Weights of a small transformer language model.
Size: 9 layers, width 224, 4 heads of 64, MLP 448 GELU, 4.16M parameters.
Architecture: LayerNorm before each block, learned positions.
MLP neurons of a small language model. Each row is named by its layer, matrix (down: output weights) and neuron, and shows model dimensions 48-175. Each number is 128 + 24 x the weight over its row's rms, rounded and kept within 0 to 255. Numbers have three digits each.
A block is one neuron, or neurons of one layer that tend to fire together. After each block is what it responds to, as a language model described it from the Wikipedia text at the highest values.

L5.down50:140147106146118128161116129127122125156094171147112105112104136129133133109130134166116133112088129140112099116114132139119128120083159154108148167100084172181162133108170102128183105164115151132129153140135127149109148153113109155123155113116119111106127089120130152162094141101160138122166156165113107130096120116060110127106131143104113090146136121066110097155111116150105117135139
L5.down359:128099136114139138153065120121137123164094133151160135127130136122134107117153118119133162160138070118096102131086081198086127103100116099129100126158124097126146153107162074136144155133141181070111156116128129133112105139115155144160113170160099111144163072117120150163120099107103058144134102142115124126150139104130119144152123148151096097148159147173128181124112163116136114125115
L5.down365:105117129167117098146111136159124104114103138136159132070100115090134087141103125173146122119151123119138115163098148139107152148116090134133152087098116112089146146118100115169145093089156139110111154118118119147111167109076145120157127138120087137175135096128131110110106148093136125107140096130097083136120108171158152121115203108084123160106097114166145124123141173109150125122145
L5.down398:087103094121163158161151133165133112115122115126146180110144136153152134133153140182104096104101102095103133134129089153136127138144141126103141165161153093196150111135098118112139135116122101158133121107129107116082111114118064109123127146128133123105173127147168132174155125113117081113141132124110119133097169095137112158095136111107118147132135138122143166088109112115139129106131
Word-opening fragments. First sub-word piece of a longer word split into several tokens, mostly Latinate prefixes like res-, cons-, des-, rec- (residing, considered, description).

L4.down273:155142112095089108100120128115125126146111144084091137117089115125114138105165108148137177122130143151105131118146128166124128122103084150128123109099121116098139118117112146111134115148148143143141111109144160146137130139124179124065138092172175118134137131103145135114128131172151151142101115151125132165113163069138127111085102151148163126161133084131128126113111124162151094062136
Past-tense verb endings. Final word pieces completing past-tense verbs or participles split into subword fragments, such as rele-ased, gradu-ated, m-ade, be-gan, he-ld.

L5.down191:164102140141133094145138129127121140144133084104111116172113129162128143060131138105113122082153123122095177135133098140088139121140139137156119163095141109113129092122086093093112132152097158110149122123078119166132139117109129155125130107151063118154197130162133104122118125135185140085143134146111120111121125080136145111154156129104090151164149136154128138131124122137138150143109
L5.down331:137115114098136127178110154159143121120127162129148152130118148127122107120142107103147082107117138139145148109112111131124110107142118120104130148139140107074162153142112122155119163099111121155110159151169170095146116162134129127152163135093147116099112123123123136138102102166118100174159114140131136191144120123111155118104113094117168150110098134108084092133102156124127085157113
L5.down366:149135118138131137115156128170111073143153157144123144115152096129109110129125128113160113138162099141107151137155204136157178121152116160151112131103146093128150125126164111124117116129145155170114108166103135135103139143124148164109168132129122118106187126118118139128170163165082121122119088130155106143094138140130131076109155120125112144144084103088131143101086156100107149140114
L5.down382:159100118080145136143162136124145114099138152140104130139151153156139111080155130122115131121127152164144132132129143081105132115136135132145150145115121119115125127123121157140086140140166127123109105199121122143112107118129136098122147151162167147114148110139155145103137188154158157104147154114093152100123120109118125110115178102100093159109107087128146128092108097152118126129080
Partitive "of" after numbers. The word "of" right after a number, percentage or quantity word, as in 9 of his 22 races, 14.43% of the population, two of; weaker on unit suffixes after numbers such as m.

L2.down35:099122136136131151171135163172100085125137162150120047129144152130121153150121160141144154110099115118086119097124192127124111119136145121151157141145123136155175157136139149125118155110152106118126112179132115118162080117175121171120120121098124115176129133116163098126146122066111157127136145114084105111112168130167083143135126083149121100106092153127121120149111146134125144097125
L2.down37:131089165135116097127120139099124107137145140098110135088107133117152140173127127096158204125116136096095176160121077124127137095171145094128083119134107175089081123172105107097130125159127146185170106129111117163112107143134162115125145160142146124127142142150144124097120153136106111098120105135111110137142156134138081136123121141155125144125145113099130122095137086108144110171148
L2.down136:138105110139157128135089122126144161147140139102136071086119125138131127118115147124083108116134104122153192155089076171165083143125168093102148150151141131104110055132130171126132152165137111107132128132132142121115081106131102113104162134103099161100092167146162150155088173134143096146140102166137115136133149150129140148125115130149117146123138109138101112128161047160117143091121
L2.down147:127088156143159147155109108122126160128112134118213119160118127110133134122126142146112111079095121084151123101090125133157121127137121154147165150127143166103082129107133120122126106151136135140143151157109104168106165089072116124140156152123158091108139114176130147148100145081147093124081123152134154120113114135107100121125083118129113098136123119064119125133163145114081136134098
L2.down210:122098123120147135142128102166132101145180131136142127162100120137131167096100128113135101189122110157132093101127143145132116133166169109114190155157171093181114097128119182134113143139176113156124112122157126079136133119124149148100124122130152135124161114144144131162137122076140099147140136102099095160119095123133066142073104075145149121136155096105203148082116140085122146113133
L2.down272:159145113129165122148121115091115106135102132094154139124133089104143106138112145101135150149119133118104168148114092117134108131106185159138132108146086146193140154135098120116113104130144162168108152114111117072112160117137135154125159169132102136131151132150159094166131104110134106143118119077095134124168110127160139170090136065106137148141153122131109125095144139124153148140109
L2.down294:105130090129165166122127120129150145142166125138132142092109116109118096132141117141077139110174155107176199097059146117122120125122090133134116115137107147146146074122152103087115078094143130127164143134144083154173139101111145134088188152126121093130129114149148090125146141108088136105120126133127155105101150142141146122109131122168154151112160143107107106168142099125153151125114
L2.down328:151150116095135147154108120121151060130098139138118144130132122132156145162106091120114152114156135091103156133100100130090133125124131112106130084161117139131079132102132088119148130151093164152144081161092146090162161141132152118089146109126081153058103111099138124127123158139090121132167099161128130137124098118107147107113107118127156124144172137110122132117170133132147142146154
L2.down333:119136171156122180110123097109140149140139090170105095104159160128122126146126157097109141164112121109077169121081140140128123148124161139150136155098126123152114092159122150151128128117134120115127130102069109134092109161133118130154134149133106130127122154109137141145131097167131154118121132124100164091127094128133156120113114172152078102166089129085134147130112154134156063123106
L2.down354:132093131086149126171097114112140089149151139153123122134135176149133086111134140116142126137098099104107164134080072145130122122158140086160108164115151108105115119137132125133122167156157156141160156134109135128125156109160136167112195121125111104091088098168192165097128114122117113093116100160143119105132155109151125134119146135117103133120147147119110059142123159129110149146079
L2.down385:118168115083130093144138138109143084115111107120094113136159130128139118161116114148134106127102135113073142089118120133094169140156135111081139156155133148118128140139111109150121171116112187186099123152144132122167171142163140134078149154166148128108112111120143150079145157149161094129136124159110092129135120125137127116082137117139099168141120126133157149117131087160133092099150
L2.down386:157180104094136151142112092145133135152131095149166160111130138159127147140154114144113179120088137185166111140089099128116118152155149134108140101131144124070165154142147108143115062116089101141148133130120130120140126142103110121113124128124125132097124100085109114118175144118162180132154140107161103118118126127158090149167117138135118146135153093153142142144139131150153160147137
L2.down417:156128116091116137141136146118141091152117140157123143154118149150153111136130119113154161107126141110087167157081089143103116123157161092142101148125150167142114107111124107132134140151133150144111126116107187122090120151124167122129157166099129092091140099139176140084127134112125104137107113152120077102152147165118118113061140108149177133140122167100124148083101101083158160132106
L2.down430:149096078097109121155085181151121120089161119159156087156135125128124125128102108147106141138111097113140135129119105142096131170107122142133117187093133112157146125127117129113140175118170166129116102116134131125145168155112138184138156162095103119068122106129157091147143088110148094160115143160118085123116164118158082124122115086118110140118140114152129123145090074128087161157139
L2.down441:119139153130139107137132121146147117122108091121133139118168103122131152124100104110143100075110141121136127095127153152157161163148110176154132133134129094117142152142144143128133102114156115122109113147091152121182101160120096104105146121169134080108137155143130175109135165109147107089138092112137167109154109153153155126146140097167089080147111106131085120160131129132139123134137
L2.down447:153096118105126132087109135100174144129157171119127174104121104148138125130131151139180192128112145120132144115099109128110119143115134120142116141132161152163056127166128159145128148107140150150129127125125173135165073142115107140180161147142152151148113105107120137123102070109114104170149133095137159142154142129120105157128107123120194118127104070131129127123078130152123156142173
Word-initial prefix fragments. Opening fragments of longer words, mostly Latinate, such as ass- (assumption, assists, associated), res- (respectively, resign), and acc- (according, access).

L4.down211:144121145104131135136146096120127070115086087166131098140140149129123095153111119144149102072101123123096150184128124108138107132127122106160178115136122143105150103126070175161138137141130097132133100101083127154123132137103095177124135133158115116120109122141175111072088141103150133142121156100124155161143146098154122112110120083126123141136152136100124157170098125135143117110149
Mid-word Latinate fragments. Middle fragments of words split into several tokens, often after a prefix piece: e-ff-ect, In-ter-national, d-ist-ance, t-rans-ition, app-roximately.

L2.down78:120100153139148139078084113170111143147147126174122107123095120096117099113111091154151127119113131153123118138119134165157160173141157147090155126164129152121102135098137089128124114146097112170165094129101118091135143116091139149096125139106158163101140093099114098136114149083086119159139158133104134187124157132088106111118120128088122103159133098105129102117161173096122151122095
L2.down82:135124109141118120070146157142142134149147102129065134108136099139133116144132083123132085135101138110131145122103148095147141132150150144101152154086112122162105128103148112110144103099146119134121141141170150109165089116153149106138124090133126142187130159151075165140124100141146105125138129109167113141122127121094137153140140167113145128101128118117140150160124112142113116125131
L2.down92:147119083116113102123173135107133132152143151110171073140125118139142100128133111103118117178126151130133160109133171120079136162122133101079106132176133154104150118131123126131122130088077148131163152121085139101127124146166153144153166133127162147140139135135094102142142121124093138134141128141138100171164130122112091135179071087177133124147129149143135152066110089104132167096138
L2.down114:139127132133122138130157123134149148181096123108119110133126128141151081121115154109119130072143160115143140122111163130140136096151096150176144122098140115076127106136146128163128065172140138144119137067105166114185136093109119101104132090166124139130109133169164140128102089132138094142141128154167150115100141128099127164169154131142145085108146128137121102137142094159142133109128
L2.down117:113112131130104127128101094097096137130182148139098143112105105113127131188123139123126156098096139134165151145141120157138123101130168126102097097141139156127146164098121130112126118145186160120120176162128162121145155085125107086145139114136115128119172116127134136136119119102120110091113175147127096080135141107143154110162157143123132165163125152111093134149125090155083111140099
L2.down148:120142112081160150107152152129134127126139115125105208089141152118132131136158157090114139116142141149138161138163115115170171135144137092129121151159112109118157119111157113119116134108120142156114099104141122084138180185125124134096123162140139119084107160103104142138124163145126139118118137198118157079161148136180100078094118181166135110154108138141128147126115150065103132119113
L2.down180:137129110117111160142138141074192125168136100112127154126103142108134167094163088158114117106086156177171159108164099116135124092097111077158128095140120151102117109094100155176140169111136135150129111118136107162128154160077129101136158118117145126127161164102181108106124143120126087106171098090159132091124126119123126151117138134129136086138169114174123102120140112140159115108109
L2.down236:107185140157184136111097112133111151142137141170156113132098140133124135110134129136097117142162096095125129126168109137165149165131176152130112120128169139165117130126118077179136146146110138150145134123116145152140101146124133126112079147174140106122086126120181143135095146107138104123096117125110154126119151109097136151141159105135128093155141124128088118128134185073119158125134
L2.down287:118164113132105134133129159105127160146149153117161146134089141138110122115157131168150170083137133129172111127146125149107118092117124155169105095132135151104109156079097079113117154114117094110153156118145134180155102156094165090146139089139124138083114120143162083124120117154056134101092159135138121127097099182184176129129141121114148153142171108127141085148103118171156144106145
L2.down331:148135147144089142158128101113156154100171119134140141126095140120129129094199136111131144130085082099139145172129137125106108162134142122103129150132157132126105140125131117076131135142145168125159151142111118136158128153095121142112179127102135181127132130115165095090093150138074139124101111119143143141125146152162104177119132097135116118152133133135147114127108118136122140178124
L2.down337:164138122125097117091105132096125168101142149121097128095119117120138124122095124099092125159134147105147135129128160150102139121091139126176120137096091164076119099141108133159150129122090144159146121105109142089162132143154137117161137102095103138141112138098062107140139156180090124165103111147149110102140146125179149120128137150118122113181117154141142156107145103097139085102138
L2.down339:136083134137165152155139113177154110093143172117135103095121149106113098143122167135127119154127130118110161136124150141145091148134099120123191128108156117168109152107122118122135131102124132152075115131098072086137142102144145133108194147119103140114138113128064137113120138113095119106114108113118115128169124143100148137118128097129123169151149111132117177124142164060087156153182
L2.down359:102141121118098125178112122134128115126108104122137181150142134135118141121141117149092121111136114145096121147113134159150120084098072129174122148117116114106169106104100101168136116166147147151116136113126175145109127135157109124130129151073104159129125142105129117101117179148160083100117153194142125115093133151104100134123159145104169124147109144183123111153175107146067088098074
L2.down361:182141106127091108101127148094104122115154163127113141150105146137146123128117156138143136119143154137168128160115127149101111142165094107121153146111140136116099170158089151130112141166117139106121119136123151167112125135118132126171127179087163071136135160140100171154135102157118077095145110165133067114138125114122130077120146143179143111133144150137143112133109150143090141112098
L2.down362:088185129179117125091135120117161132107125138155166112122161113108117138119162106142125114143087131147121107123132115115125161169145169150149124157151127116177102140079136150151141128082123114112150115139166098172151108096114131127096159098150146135092127153180147158100145174112078120077134126105092164105109137128129143140127112131133122108100134118118098120107081146103151174079172
L2.down373:120127144140125114138171132161093125157105157114137153163113114135133112097141155107064161125120113152144164100159177112097157097136150159137135156124108162123125154116140121123126146128126115138132140145134124148124164154173160139156130124109127184095093101140156123140127190152084144107140149143090134103134113132093119110117087132122153102174118134120120134136128109113149152126096
Word-completing subword pieces. The second piece of a split common word in biographies, especially cl-ub, bef-ore, f-ollow-ing, plus time words like until, during, after, and m-usic, st-ate.